config.yaml
head_dim: 64
vocab_size: 8192
hidden_act: "tanh_gelu"
norm_place: "pre"
rope_fraction: 0.5
attn_scale: 0.125
init: "normal"
init_std_o: 0.0361
learning_rate: 0.00282
lr_mult_o: 4.0
lr_head: 0.0117
doc_mask: true
z_loss: 1e-05
train_tokens: 125000000
dataset: "wikipedia_en"
MLP neurons of a small language model. Each row is named by its layer, matrix (up: input weights; down: output weights) and neuron, and shows model dimensions 80-175. Each number is 200 + 40 x the weight over its row's rms, rounded and kept within 0 to 999.
After each neuron's rows, "fires in" lists the words (lower case) most often at its 100 highest values on Wikipedia text that the model never trained on.

L5.up109,179,187,243,215,182,229,265,155,192,224,254,195,270,100,232,233,191,212,213,140,142,267,207,175,220,201,188,201,139,216,236,172,225,229,130,131,249,167,161,229,192,128,236,208,170,135,255,199,216,299,174,222,89,166,244,231,156,235,234,237,200,294,165,268,187,217,248,125,194,114,131,124,222,191,232,216,161,77,192,168,208,198,242,178,174,214,228,197,175,138,215,205,245,135,261,206
L5.down109,238,267,193,240,139,114,208,197,191,227,147,216,222,176,192,173,157,208,229,216,159,236,200,208,150,164,235,196,276,189,126,211,161,183,218,260,125,194,286,190,314,194,211,203,277,196,184,149,207,175,254,165,254,103,224,199,211,121,184,274,212,203,215,123,251,239,226,237,182,184,240,232,148,212,223,258,229,202,243,205,149,142,208,235,179,166,201,151,177,196,159,174,146,124,199,162
fires in: "s", "a"

L5.up129,109,214,232,268,187,168,241,213,243,210,201,209,280,208,230,181,247,245,131,193,219,206,164,119,171,178,247,191,160,234,137,217,238,209,118,269,166,209,143,209,228,156,211,198,196,184,240,166,268,217,150,253,207,165,161,221,247,194,199,178,202,202,162,244,226,179,252,262,300,238,283,227,207,236,166,191,220,186,129,170,217,93,186,285,188,170,213,201,194,212,261,159,191,287,214,232
L5.down129,271,247,142,203,223,218,175,252,226,170,137,213,194,199,222,187,148,97,216,262,202,203,176,170,202,179,134,237,213,177,162,234,200,151,186,259,208,182,153,133,233,194,194,221,239,208,251,107,151,252,215,153,256,236,188,270,167,193,134,216,152,242,165,133,240,242,159,208,220,166,215,231,179,211,278,260,212,201,249,117,224,181,210,204,223,205,278,85,170,239,168,165,225,249,180,139
fires in: "and", "or", "s", "gresham"

L2.up91,158,164,198,224,181,165,225,160,212,210,143,237,245,160,237,251,127,194,243,226,237,136,219,259,246,165,142,207,220,238,198,174,148,219,183,230,201,183,202,202,262,160,233,205,207,255,219,203,146,206,220,160,141,234,188,224,130,153,170,168,282,260,241,239,184,215,247,196,216,247,161,201,191,201,231,188,232,119,238,157,179,230,220,149,195,151,225,222,139,170,200,176,178,207,210,198
L2.down91,192,236,207,189,198,227,202,202,269,188,139,292,128,147,178,130,188,165,262,193,180,160,196,150,211,225,234,271,157,193,161,212,176,106,215,201,215,205,272,197,230,221,286,145,273,163,162,249,256,272,170,206,133,168,209,279,220,180,223,208,183,207,75,167,150,186,243,240,217,206,157,235,209,155,209,322,204,221,237,218,233,166,200,194,177,235,193,188,199,193,170,153,240,236,173,184
fires in: "s"

L2.up129,159,215,184,109,206,138,180,180,248,194,204,214,260,229,162,106,190,195,182,203,137,211,248,268,197,212,209,176,141,177,229,169,217,192,224,219,228,243,187,171,183,194,322,212,186,161,218,214,244,254,256,218,281,190,199,145,216,159,165,181,204,220,185,175,273,189,216,277,292,178,175,148,176,198,175,184,208,196,153,181,219,240,226,188,191,241,182,197,180,210,278,176,167,158,141,157
L2.down129,132,289,185,209,217,182,186,175,174,204,172,168,145,155,160,278,213,229,190,203,276,193,173,224,222,155,233,247,216,215,241,176,219,170,254,213,222,246,217,170,190,270,231,265,155,227,176,177,209,163,142,241,169,216,199,204,151,201,164,271,149,199,206,220,224,254,250,196,166,173,162,241,205,253,236,208,241,223,143,152,235,235,210,175,239,144,160,198,237,213,139,185,261,176,226,230
fires in: "her", "she", "all", "and", "assumed"

L2.up31,260,152,243,202,184,149,142,210,124,123,168,163,189,234,134,268,222,271,196,182,234,164,182,223,288,174,159,274,232,212,227,174,174,230,111,189,234,150,138,202,197,187,227,217,250,213,264,200,266,193,221,163,213,253,194,142,182,176,119,219,158,203,186,182,163,263,166,163,206,213,236,256,213,215,207,187,235,207,260,195,269,215,183,208,241,195,175,195,214,284,87,186,187,264,121,115
L2.down31,273,245,139,178,238,151,234,223,218,231,261,180,220,193,187,207,200,248,261,189,260,153,232,202,142,231,200,234,206,203,182,168,179,206,192,162,290,210,187,221,243,156,157,219,179,203,201,198,238,178,263,253,195,195,188,210,208,196,196,177,140,177,159,191,213,215,261,261,239,208,249,210,199,237,175,203,206,187,200,189,188,205,230,268,244,106,207,173,186,156,218,144,181,127,180,147
fires in: "to", "werner", "swedish"

L2.up256,223,182,215,205,248,189,245,211,179,246,165,154,230,258,159,182,143,241,147,195,224,229,216,203,191,203,274,161,209,170,182,129,239,210,256,196,171,177,238,177,248,220,119,249,284,285,217,118,186,169,229,248,242,197,143,233,199,163,190,134,205,177,245,168,201,163,153,203,279,142,162,174,194,220,130,212,214,232,178,167,228,158,175,227,237,173,194,218,172,215,179,246,231,168,238,269
L2.down256,152,149,177,196,188,175,249,171,167,157,204,184,224,254,222,175,127,224,113,238,174,219,198,199,218,150,230,180,208,181,186,200,178,193,229,211,234,212,180,222,239,185,289,282,172,214,95,140,244,126,166,239,269,161,150,124,165,225,181,247,137,215,186,217,231,223,267,236,246,234,196,199,225,239,228,166,156,192,261,137,235,215,205,137,269,181,176,161,189,209,209,277,213,151,148,244
fires in: "and", "he", "his", "she"

L6.up108,197,133,186,183,191,210,192,184,194,129,285,179,195,260,215,250,256,273,173,181,199,187,234,240,162,206,182,267,149,234,215,263,250,102,195,205,262,206,205,239,203,182,232,108,285,216,116,149,110,250,116,192,219,247,109,195,180,180,156,216,243,176,217,201,222,122,215,184,199,184,176,210,230,218,236,184,248,183,121,220,214,206,183,159,213,231,206,200,133,228,188,247,184,208,192,267
L6.down108,220,142,200,183,279,230,189,277,230,146,176,180,195,174,218,191,184,157,220,270,218,175,178,206,232,221,229,170,227,93,213,192,174,312,176,185,215,190,202,244,197,239,122,182,181,198,230,148,250,194,173,216,162,152,293,185,201,248,187,144,260,274,174,207,240,251,224,215,207,207,261,216,158,197,148,232,198,209,284,191,139,171,243,199,249,145,242,186,274,190,217,223,210,228,176,191
fires in: "at", "on", "in", "where", "veach", "with"

L6.up588,220,211,220,171,180,249,252,155,160,258,182,226,188,193,187,236,183,225,180,162,187,145,209,147,251,227,205,203,177,217,203,247,179,233,157,183,141,189,246,155,218,230,239,238,204,141,71,186,265,138,248,225,112,205,193,176,225,180,170,255,238,220,208,221,220,173,231,250,238,173,233,176,160,139,195,227,218,217,269,194,167,161,213,110,157,127,166,139,197,244,130,157,275,236,263,216
L6.down588,213,218,139,245,239,187,182,252,184,167,177,228,205,184,285,133,261,205,202,202,188,208,257,235,180,195,233,184,190,235,113,236,195,179,247,221,227,198,169,199,172,219,267,194,211,190,265,207,196,230,196,224,170,217,178,226,163,140,128,163,167,92,228,147,213,177,218,234,91,214,209,189,181,230,187,174,312,177,298,196,264,226,171,236,225,173,197,220,263,211,217,118,131,149,160,206
fires in: "for", "by", "b", "after"

L2.up42,187,161,183,275,233,179,158,255,216,267,172,199,182,213,154,208,219,137,205,208,226,130,185,219,151,230,210,208,288,207,243,217,193,201,157,226,138,194,189,182,273,281,278,219,187,181,191,182,195,208,225,220,191,153,183,121,201,199,142,247,149,197,197,218,262,131,164,285,226,85,147,214,185,259,175,177,152,202,181,178,205,164,219,213,252,181,138,184,150,205,211,221,214,210,199,241
L2.down42,222,171,235,175,227,199,205,202,301,187,218,234,227,148,175,150,233,210,148,146,189,205,135,171,112,124,183,124,265,197,191,166,215,198,198,256,259,167,265,145,141,229,208,179,194,187,271,194,194,248,212,191,203,201,186,229,220,189,216,181,213,227,198,234,219,180,211,296,248,199,217,243,171,126,222,220,211,205,171,151,208,184,204,142,228,152,181,211,178,267,202,170,197,229,224,107
fires in: "of"

L5.up173,171,216,253,161,201,234,212,226,141,160,204,176,248,218,232,159,287,234,175,199,180,193,222,267,206,192,262,168,189,323,138,191,218,209,169,251,236,173,203,229,241,179,198,190,195,178,183,206,185,206,199,232,235,145,167,176,209,140,219,225,202,224,231,203,215,207,129,127,177,213,271,196,105,164,149,176,163,183,140,154,227,232,209,120,215,216,170,226,230,103,171,227,159,137,169,208
L5.down173,211,190,207,175,277,177,198,246,241,138,169,213,240,169,176,231,192,146,133,248,160,178,184,217,193,203,139,227,179,210,183,164,185,215,230,180,227,229,117,191,221,126,233,237,210,211,161,190,199,191,203,235,226,236,190,220,237,201,215,148,176,234,255,276,216,197,179,237,181,242,266,243,210,181,219,171,238,198,280,187,188,157,243,182,232,130,193,229,142,177,219,200,156,159,167,205
fires in: "in", "about", "for", "of", "to", "on"

L2.up425,201,177,195,227,204,205,187,184,165,220,154,199,204,197,190,175,227,235,195,246,221,225,181,184,178,159,325,158,153,165,171,176,280,206,237,200,220,211,266,169,159,212,211,172,215,262,168,181,206,194,207,164,203,234,140,188,135,194,170,203,223,157,173,131,191,190,212,126,237,242,176,248,145,182,173,276,293,240,255,181,188,264,270,222,206,196,170,134,104,272,288,174,210,176,258,137
L2.down425,193,298,198,170,175,195,210,252,149,244,227,163,217,232,183,191,203,166,216,229,203,161,192,231,153,250,174,226,194,220,239,197,230,233,165,225,164,211,183,247,241,178,215,213,153,166,241,222,164,255,240,210,107,171,161,225,283,162,279,163,217,158,174,242,145,232,228,216,181,163,242,156,207,137,239,192,98,220,129,215,146,157,207,155,179,260,188,201,225,121,195,198,275,221,166,201
fires in: "of", "on", "infection"

L2.up223,230,213,238,124,140,259,178,223,193,139,214,262,148,154,144,134,220,203,206,153,208,178,145,165,275,125,293,213,209,171,159,190,207,189,148,179,252,215,202,268,134,149,250,196,167,187,230,228,257,202,235,218,254,183,188,194,140,104,259,168,230,177,318,247,200,189,172,178,201,223,168,190,175,136,203,218,227,173,198,204,190,212,232,249,160,139,244,128,256,236,133,146,255,154,236,209
L2.down223,243,142,227,244,250,233,192,205,168,236,236,204,204,155,242,156,155,178,147,148,189,190,290,239,163,186,148,227,173,155,157,162,277,189,175,197,250,210,204,202,174,252,181,202,234,201,220,203,188,160,170,174,177,218,267,232,179,197,250,234,144,200,157,219,212,149,186,210,176,198,186,162,122,247,147,133,75,233,263,182,146,179,203,101,169,193,166,213,224,240,226,227,101,177,239,191
fires in: "11", "12", "14"

L5.up49,120,155,283,249,209,141,143,270,152,185,197,144,193,217,215,176,231,213,194,196,222,197,252,200,187,150,143,189,143,200,175,205,214,223,229,232,200,170,168,171,184,134,176,237,180,184,184,218,189,193,239,203,204,207,178,226,206,170,155,227,161,114,228,178,264,240,226,150,202,140,252,164,182,253,206,204,197,227,181,174,205,180,242,128,242,200,204,260,180,218,205,185,152,217,188,224
L5.down49,285,224,158,237,176,273,266,186,185,201,131,133,164,229,154,230,218,193,260,166,186,221,166,261,280,293,217,234,185,227,203,202,139,211,213,195,232,233,182,163,206,210,218,170,181,233,181,206,141,154,191,219,121,172,195,167,189,200,156,277,235,158,194,211,189,140,225,176,206,246,201,246,240,171,167,183,152,174,318,189,229,221,224,249,230,139,200,181,179,171,173,145,209,185,206,207
fires in: "and", "s", "to", "help"

L6.up564,272,214,204,192,177,190,270,175,167,217,166,141,156,212,261,221,207,162,204,252,134,146,213,242,176,206,152,250,187,178,159,191,271,204,254,208,265,202,216,233,217,276,194,184,284,155,251,290,209,205,174,213,265,191,172,185,180,165,200,194,151,239,198,223,121,198,186,154,191,220,198,236,168,144,219,196,147,217,223,242,118,240,266,193,165,221,245,151,222,188,269,209,195,134,133,201
L6.down564,230,197,210,206,212,171,248,223,229,190,221,201,263,222,169,210,183,151,179,154,101,215,143,154,190,243,224,202,249,233,194,235,202,136,211,208,230,195,220,217,256,193,180,225,210,184,164,229,162,223,89,144,206,223,242,194,273,193,241,194,269,170,261,188,203,222,177,204,174,215,174,194,249,254,122,226,243,216,309,211,193,198,120,217,172,203,158,133,176,244,224,240,220,230,175,209
fires in: "of", "at", "from", "in", "college", "texas"

L2.up529,100,196,199,226,193,210,190,230,194,235,226,183,205,146,187,178,240,189,271,228,171,179,243,245,218,165,238,176,136,301,209,168,191,277,133,199,133,157,230,237,216,142,185,209,215,202,251,192,228,202,180,205,144,217,218,153,216,195,178,191,246,230,276,221,251,175,200,198,204,279,159,209,155,230,250,142,181,178,183,269,227,143,152,161,229,174,175,227,270,166,132,283,226,259,163,168
L2.down529,221,196,204,201,177,205,217,189,174,140,179,204,166,179,254,285,159,306,99,304,129,239,216,190,190,163,245,181,165,196,173,197,120,146,209,165,190,180,126,178,223,225,163,280,228,185,173,251,188,165,171,212,276,241,201,235,170,111,181,144,215,146,177,205,161,256,272,259,162,168,242,207,167,147,235,260,113,208,238,173,179,255,237,190,223,149,185,177,200,171,265,196,228,187,164,210
fires in: "of", "named", "called"

L5.up440,251,214,151,176,197,186,255,230,245,193,205,113,220,253,220,267,246,197,178,229,213,127,193,225,203,195,279,228,174,179,147,197,194,213,127,257,226,232,231,279,202,221,237,146,246,148,243,218,212,161,205,187,211,187,224,196,264,133,209,191,189,149,212,213,185,186,185,194,232,122,178,216,173,223,250,173,198,297,253,168,219,136,226,236,175,189,178,152,208,220,168,203,223,219,131,259
L5.down440,202,180,156,255,169,182,176,236,179,186,242,167,150,275,239,228,265,191,187,201,196,129,181,234,138,199,255,231,162,258,223,216,216,196,187,226,218,215,243,224,258,209,227,244,181,164,228,250,226,194,219,150,188,239,190,162,135,170,211,156,167,136,261,211,191,219,217,204,261,162,149,224,187,205,199,250,211,232,334,227,196,188,263,205,252,224,189,155,132,184,213,226,210,230,203,182
fires in: "and", "of"

L2.up225,217,181,254,191,231,289,171,206,218,192,128,108,233,222,147,171,183,220,151,152,232,121,105,228,162,225,189,238,255,223,211,280,154,185,133,165,193,181,282,75,244,206,273,208,115,251,176,156,203,202,205,183,221,183,195,172,223,182,159,197,153,157,225,183,252,214,224,178,263,128,197,168,210,209,235,234,270,231,236,201,196,224,226,139,246,178,181,216,140,256,226,170,176,232,189,256
L2.down225,211,187,185,178,176,278,218,265,193,195,197,205,225,224,250,208,240,191,177,228,234,160,187,242,197,204,241,169,239,231,153,179,216,190,130,249,183,209,296,229,216,221,204,93,191,191,216,163,137,245,218,261,254,178,215,137,255,194,181,226,248,213,232,254,165,186,189,243,245,154,190,139,158,202,221,231,227,191,187,173,206,190,189,233,181,182,157,191,108,193,271,239,210,227,127,177
fires in: "of"

L5.up81,206,186,190,258,178,175,143,211,164,250,155,131,239,235,167,225,237,230,221,273,225,109,181,171,208,220,177,269,206,247,215,205,223,139,235,248,180,183,202,184,165,211,181,281,288,186,211,163,182,199,172,211,196,158,293,182,224,189,248,253,128,266,185,171,219,205,204,224,171,153,223,165,253,122,257,232,191,207,212,208,180,142,151,211,170,139,180,148,202,144,149,247,202,234,266,178
L5.down81,236,189,255,182,144,206,214,191,258,240,181,211,140,365,182,236,225,119,187,266,203,178,191,208,196,215,186,238,96,218,181,169,187,233,190,241,193,224,195,160,251,227,158,213,192,228,148,253,162,221,221,157,193,212,191,170,194,163,191,208,133,184,187,296,191,226,206,212,167,273,135,263,209,249,152,236,163,254,200,190,231,216,256,154,228,198,251,191,228,216,190,199,165,125,235,149
fires in: "as", "form", "penicillin"

L6.up420,147,189,219,264,183,201,224,134,192,115,170,130,238,228,247,123,258,235,227,250,221,151,193,153,181,198,224,239,210,182,121,221,188,278,244,189,240,192,157,171,135,128,245,131,163,247,204,224,127,219,136,181,174,178,209,156,175,196,196,258,235,210,193,207,257,150,139,198,245,182,179,218,235,239,238,183,191,203,190,181,242,175,260,232,187,120,141,199,216,202,194,252,206,200,159,255
L6.down420,229,236,193,180,197,184,242,198,236,190,230,227,209,126,166,222,162,149,222,207,189,234,185,265,126,135,135,224,127,239,216,193,180,136,191,169,243,132,230,162,214,231,251,185,243,184,182,182,227,200,201,185,256,273,198,264,176,142,180,178,159,224,163,205,239,227,233,218,157,190,230,180,224,206,203,283,177,184,284,242,128,253,152,171,220,254,206,206,183,232,222,125,167,143,182,183
fires in: "was", "at", "of"

L5.up64,166,186,235,183,225,202,171,201,287,186,156,228,189,216,256,156,187,213,184,247,137,171,196,247,266,206,170,190,217,183,251,264,234,209,181,201,185,230,235,171,165,230,175,165,234,148,248,189,221,144,204,188,200,176,192,158,228,221,171,232,190,187,208,278,179,225,193,158,104,167,183,295,259,134,179,224,201,246,232,169,203,214,162,201,221,179,152,238,194,195,150,225,199,168,165,168
L5.down64,219,180,174,302,151,208,188,231,172,133,189,102,193,226,81,212,174,169,194,218,181,185,234,154,215,166,231,241,185,261,141,170,234,197,226,187,181,261,114,181,172,246,213,234,160,215,162,199,161,241,241,218,250,209,151,177,158,228,241,203,213,308,166,133,141,194,210,205,203,214,173,186,219,225,204,187,299,196,196,170,180,196,253,187,192,199,217,149,192,210,250,255,263,322,157,228
fires in: "to", "and"

L2.up335,196,168,195,172,241,224,125,226,175,195,230,183,201,230,243,147,181,226,105,203,156,161,205,201,168,243,253,271,187,221,167,260,160,159,190,257,139,202,272,235,252,180,188,192,222,276,202,204,223,172,163,111,162,165,217,239,269,205,137,184,209,187,221,187,217,249,303,166,241,205,201,248,193,219,149,237,157,168,197,192,218,167,114,210,194,235,205,230,157,202,185,289,173,147,219,243
L2.down335,203,133,259,189,212,181,230,223,141,225,179,151,240,157,185,246,231,167,125,186,165,262,196,171,207,201,163,210,205,255,138,196,229,236,265,258,138,260,165,171,190,241,177,225,196,191,188,170,183,140,292,266,223,235,221,251,221,135,237,176,235,230,128,191,208,213,196,208,247,164,212,170,228,162,192,148,228,260,193,144,255,232,181,170,165,163,244,141,275,209,228,173,225,228,211,226
fires in: "to", "and", "until"

L2.up254,236,137,254,201,251,213,167,273,185,229,171,123,178,210,187,197,212,265,181,168,202,206,174,213,183,153,244,214,217,230,202,177,175,164,159,130,197,252,166,171,166,215,165,142,234,171,181,275,181,193,247,91,166,155,183,233,206,203,177,206,207,247,183,158,196,221,248,164,183,305,298,213,199,174,218,165,173,200,209,236,166,247,206,258,173,221,227,170,195,177,184,114,201,204,198,196
L2.down254,192,228,172,247,295,179,275,168,204,201,219,229,190,184,180,173,211,217,199,228,214,159,225,241,182,263,192,183,146,227,166,208,139,266,195,216,221,269,251,237,250,205,250,261,153,190,138,188,238,178,196,299,163,180,252,202,204,207,227,196,110,216,214,194,179,196,159,193,240,199,208,151,225,281,289,190,219,167,118,200,314,199,217,178,172,193,189,206,213,155,176,234,172,199,167,150
fires in: "of", "to", "design", "television"

L2.up347,167,228,188,260,198,198,177,173,176,219,167,217,177,248,183,191,208,203,224,141,106,220,228,188,173,154,200,188,249,214,208,181,245,220,172,196,148,98,265,176,176,233,181,194,254,276,238,89,163,205,211,185,181,211,218,274,166,212,204,158,195,147,286,213,200,211,249,232,231,183,179,220,239,218,205,182,239,229,257,276,266,268,226,177,283,255,191,161,209,191,235,241,160,239,173,201
L2.down347,194,213,220,150,226,271,167,191,204,262,102,175,257,144,234,184,177,277,251,202,137,175,241,163,120,175,179,225,230,232,184,191,153,154,186,281,163,233,189,191,203,217,213,201,227,152,221,223,201,221,255,196,197,239,146,216,228,186,165,218,209,205,156,187,172,286,134,191,220,228,155,158,217,223,196,225,146,255,215,161,210,230,134,183,245,288,212,214,178,215,221,209,198,171,165,181
fires in: "to", "squadron", "squadrons", "battle", "on"

L6.up154,206,246,220,223,137,188,94,175,196,192,253,228,186,273,179,252,212,230,219,216,217,105,212,193,174,229,216,303,178,247,170,267,253,241,184,159,227,235,143,161,200,212,234,111,151,248,137,179,190,169,154,179,260,217,301,154,219,138,282,182,221,243,210,164,284,176,132,181,206,115,253,210,202,207,230,210,184,173,261,223,151,202,211,176,229,200,199,157,246,146,150,200,157,159,191,210
L6.down154,124,186,228,169,206,163,266,266,230,179,156,204,178,152,275,154,172,222,242,198,127,184,195,256,159,201,127,249,285,206,175,223,210,225,258,153,186,162,193,130,138,199,175,256,270,164,192,191,225,243,224,242,175,192,127,224,200,177,188,226,189,213,171,223,201,175,182,222,233,244,234,223,232,267,177,223,253,200,294,205,191,244,169,240,232,172,163,162,227,193,175,230,238,240,216,224
fires in: "to", "after", "and", "that", "from"

L6.up197,192,100,159,232,266,294,122,232,195,148,176,186,198,230,201,156,264,243,222,221,159,164,193,232,224,171,163,261,233,214,126,299,145,173,174,255,207,185,159,213,253,219,189,208,251,235,184,147,214,218,169,202,251,243,164,212,164,230,140,198,152,154,253,229,199,277,198,172,272,173,177,142,167,213,98,294,163,237,185,208,220,175,219,237,226,176,177,240,233,161,239,181,213,218,156,173
L6.down197,159,194,168,285,194,209,248,212,183,205,161,222,208,211,213,207,217,174,224,162,199,202,243,157,85,139,238,203,191,215,174,211,221,224,188,146,174,145,147,177,206,150,269,203,112,239,213,173,201,173,230,237,204,201,204,180,206,189,208,191,247,185,213,192,195,134,197,296,239,159,215,231,223,228,266,193,151,154,295,245,182,212,183,259,205,187,219,165,237,168,191,219,227,153,230,231
fires in: "for", "to", "and"

L6.up324,127,128,247,207,136,172,186,202,120,245,176,262,231,237,164,226,196,208,220,202,199,130,200,223,228,222,163,264,129,219,181,215,165,194,204,196,160,244,156,151,172,172,242,228,207,166,242,225,265,172,179,245,176,229,227,225,298,119,150,194,181,213,194,193,225,180,274,171,193,191,193,155,200,116,194,226,192,243,248,203,184,204,282,130,193,223,219,236,176,219,177,231,213,196,191,184
L6.down324,163,192,216,249,253,236,254,227,214,183,158,249,267,270,138,275,180,128,183,138,193,158,222,204,194,193,179,276,142,220,209,172,154,286,255,283,178,294,151,173,125,248,275,220,162,218,262,329,147,197,128,171,150,157,236,181,186,145,182,225,177,150,148,206,203,196,231,190,129,194,220,223,148,178,233,183,238,201,263,155,171,234,141,223,216,218,128,216,225,223,185,192,176,236,241,218
fires in: "as", "of", "by"

L2.up456,267,231,193,195,200,174,238,215,258,202,225,231,206,254,166,188,240,236,235,113,152,142,186,199,178,194,174,101,264,284,156,164,127,187,155,227,126,152,182,202,254,246,210,187,186,147,232,199,205,158,174,172,175,258,243,121,208,221,195,130,215,204,196,219,219,151,188,213,210,186,272,228,225,176,166,177,188,239,157,188,155,161,196,176,238,183,89,242,280,164,184,202,254,228,175,240
L2.down456,271,194,167,239,216,185,173,212,233,170,127,160,148,206,226,179,233,232,194,161,222,187,297,208,198,156,266,109,228,236,146,198,168,253,185,221,126,159,187,163,195,216,120,200,156,139,252,278,204,213,199,151,183,239,201,138,199,197,149,278,264,192,160,216,115,118,175,233,216,244,231,209,147,240,287,197,165,175,201,149,200,211,235,199,209,183,208,175,185,247,142,165,201,158,159,264
fires in: "december", "may", "june", "than", "november"

L6.up504,227,163,215,217,218,165,172,166,213,326,118,228,198,207,272,197,183,115,196,211,212,141,246,177,275,238,169,209,204,257,206,202,230,136,209,203,200,235,220,196,150,297,170,109,207,187,197,208,219,195,176,200,205,224,245,168,168,155,202,178,200,144,177,206,200,188,125,223,153,273,157,228,125,167,152,191,155,215,280,245,133,204,150,185,186,194,189,153,233,166,261,236,179,172,244,187
L6.down504,221,190,212,268,221,177,228,183,185,184,173,202,183,222,247,187,208,284,158,114,249,235,235,295,244,227,249,195,128,194,279,183,223,207,207,242,185,227,221,194,227,225,167,203,144,255,208,231,164,224,221,230,212,241,273,197,183,261,210,182,194,235,174,237,199,227,225,159,173,203,191,198,226,189,188,144,165,177,241,114,177,161,181,234,177,141,156,257,284,267,149,171,161,166,197,143
fires in: "as", "played", "charles"

L2.up723,170,284,255,192,146,157,153,196,251,164,149,307,188,203,198,202,184,208,221,154,176,180,148,209,244,149,169,174,217,214,240,218,229,163,188,230,183,187,195,241,294,153,219,243,168,261,224,187,224,270,202,230,214,189,212,189,178,191,161,159,176,215,173,170,155,212,241,162,176,185,212,193,146,260,127,181,190,186,223,269,239,190,158,210,252,231,197,105,181,221,156,242,151,225,194,256
L2.down723,252,160,223,137,182,218,213,164,224,221,197,204,280,177,301,181,190,196,212,170,187,171,247,219,290,136,174,203,170,188,269,200,233,224,225,150,186,259,221,201,189,273,143,223,216,166,228,145,218,218,156,194,228,198,198,194,233,208,206,225,215,250,176,231,239,194,149,236,209,133,225,182,135,185,207,180,68,203,237,196,201,252,186,250,176,152,182,277,219,164,184,243,211,173,281,212
fires in: "all", "one", "quarterfinals", "three", "war"

L2.up629,243,172,174,205,214,193,233,148,177,246,247,225,193,218,254,178,202,195,262,240,211,169,249,176,177,210,120,173,293,183,187,187,163,170,159,161,224,212,222,160,122,216,262,149,175,204,174,169,139,197,203,219,274,155,213,240,219,195,249,213,171,193,257,258,184,169,123,227,85,246,189,252,169,167,198,137,229,172,279,226,181,122,175,225,175,183,218,161,169,196,208,172,162,202,235,128
L2.down629,147,170,117,177,167,212,231,256,231,194,136,179,199,194,185,220,225,176,198,171,220,235,204,231,226,196,307,213,145,254,210,167,221,222,222,247,166,189,235,154,267,75,228,224,215,213,192,236,293,195,138,223,163,168,180,190,205,214,215,179,210,238,88,257,232,257,314,214,221,184,201,234,167,237,203,173,180,124,178,192,208,210,175,127,240,263,197,180,287,249,197,205,198,138,166,208
fires in: "october", "september", "december", "june", "august", "july"

L6.up263,124,171,236,190,197,178,187,184,219,195,197,216,285,238,230,240,182,271,233,238,206,142,270,210,152,281,213,180,171,262,153,267,203,139,212,263,216,220,203,227,203,256,254,188,220,214,186,139,139,198,177,187,235,134,196,145,143,183,182,217,222,285,185,172,241,173,240,180,161,113,266,217,192,155,157,219,184,178,238,167,167,232,168,281,190,254,157,199,153,162,147,179,221,179,213,170
L6.down263,252,175,171,210,243,190,189,241,230,190,194,101,212,207,157,176,222,207,148,205,181,263,141,215,158,137,197,288,177,215,194,150,113,194,127,168,239,241,127,118,257,150,178,213,181,294,233,229,222,164,203,317,186,283,274,240,197,192,214,218,174,204,157,234,189,111,174,204,257,213,207,152,166,224,252,190,220,179,180,162,147,211,269,133,239,147,253,181,233,220,205,217,242,239,264,223
fires in: "and", "for", "of", "s"

L6.up425,161,204,310,297,223,163,114,246,190,252,162,203,202,170,195,197,252,233,189,201,237,195,167,289,201,223,196,200,175,318,206,146,222,213,208,208,236,188,149,198,196,246,203,179,175,247,205,241,233,256,205,225,286,128,164,182,210,161,196,227,183,198,214,226,204,195,256,209,204,208,257,171,130,225,254,233,195,184,174,180,187,188,193,235,238,161,199,180,182,137,160,187,207,163,207,190
L6.down425,146,173,191,132,224,188,236,124,231,139,302,191,159,191,235,214,231,243,228,262,109,165,279,166,197,252,231,243,203,207,180,308,252,154,264,170,150,207,195,207,260,151,177,201,189,156,219,204,148,248,230,168,255,167,245,227,181,134,223,254,175,208,238,242,228,180,184,134,225,214,176,205,225,205,210,205,234,151,291,116,240,227,206,174,264,127,172,204,121,177,194,188,165,173,135,185
fires in: "to", "between", "both", "from", "all"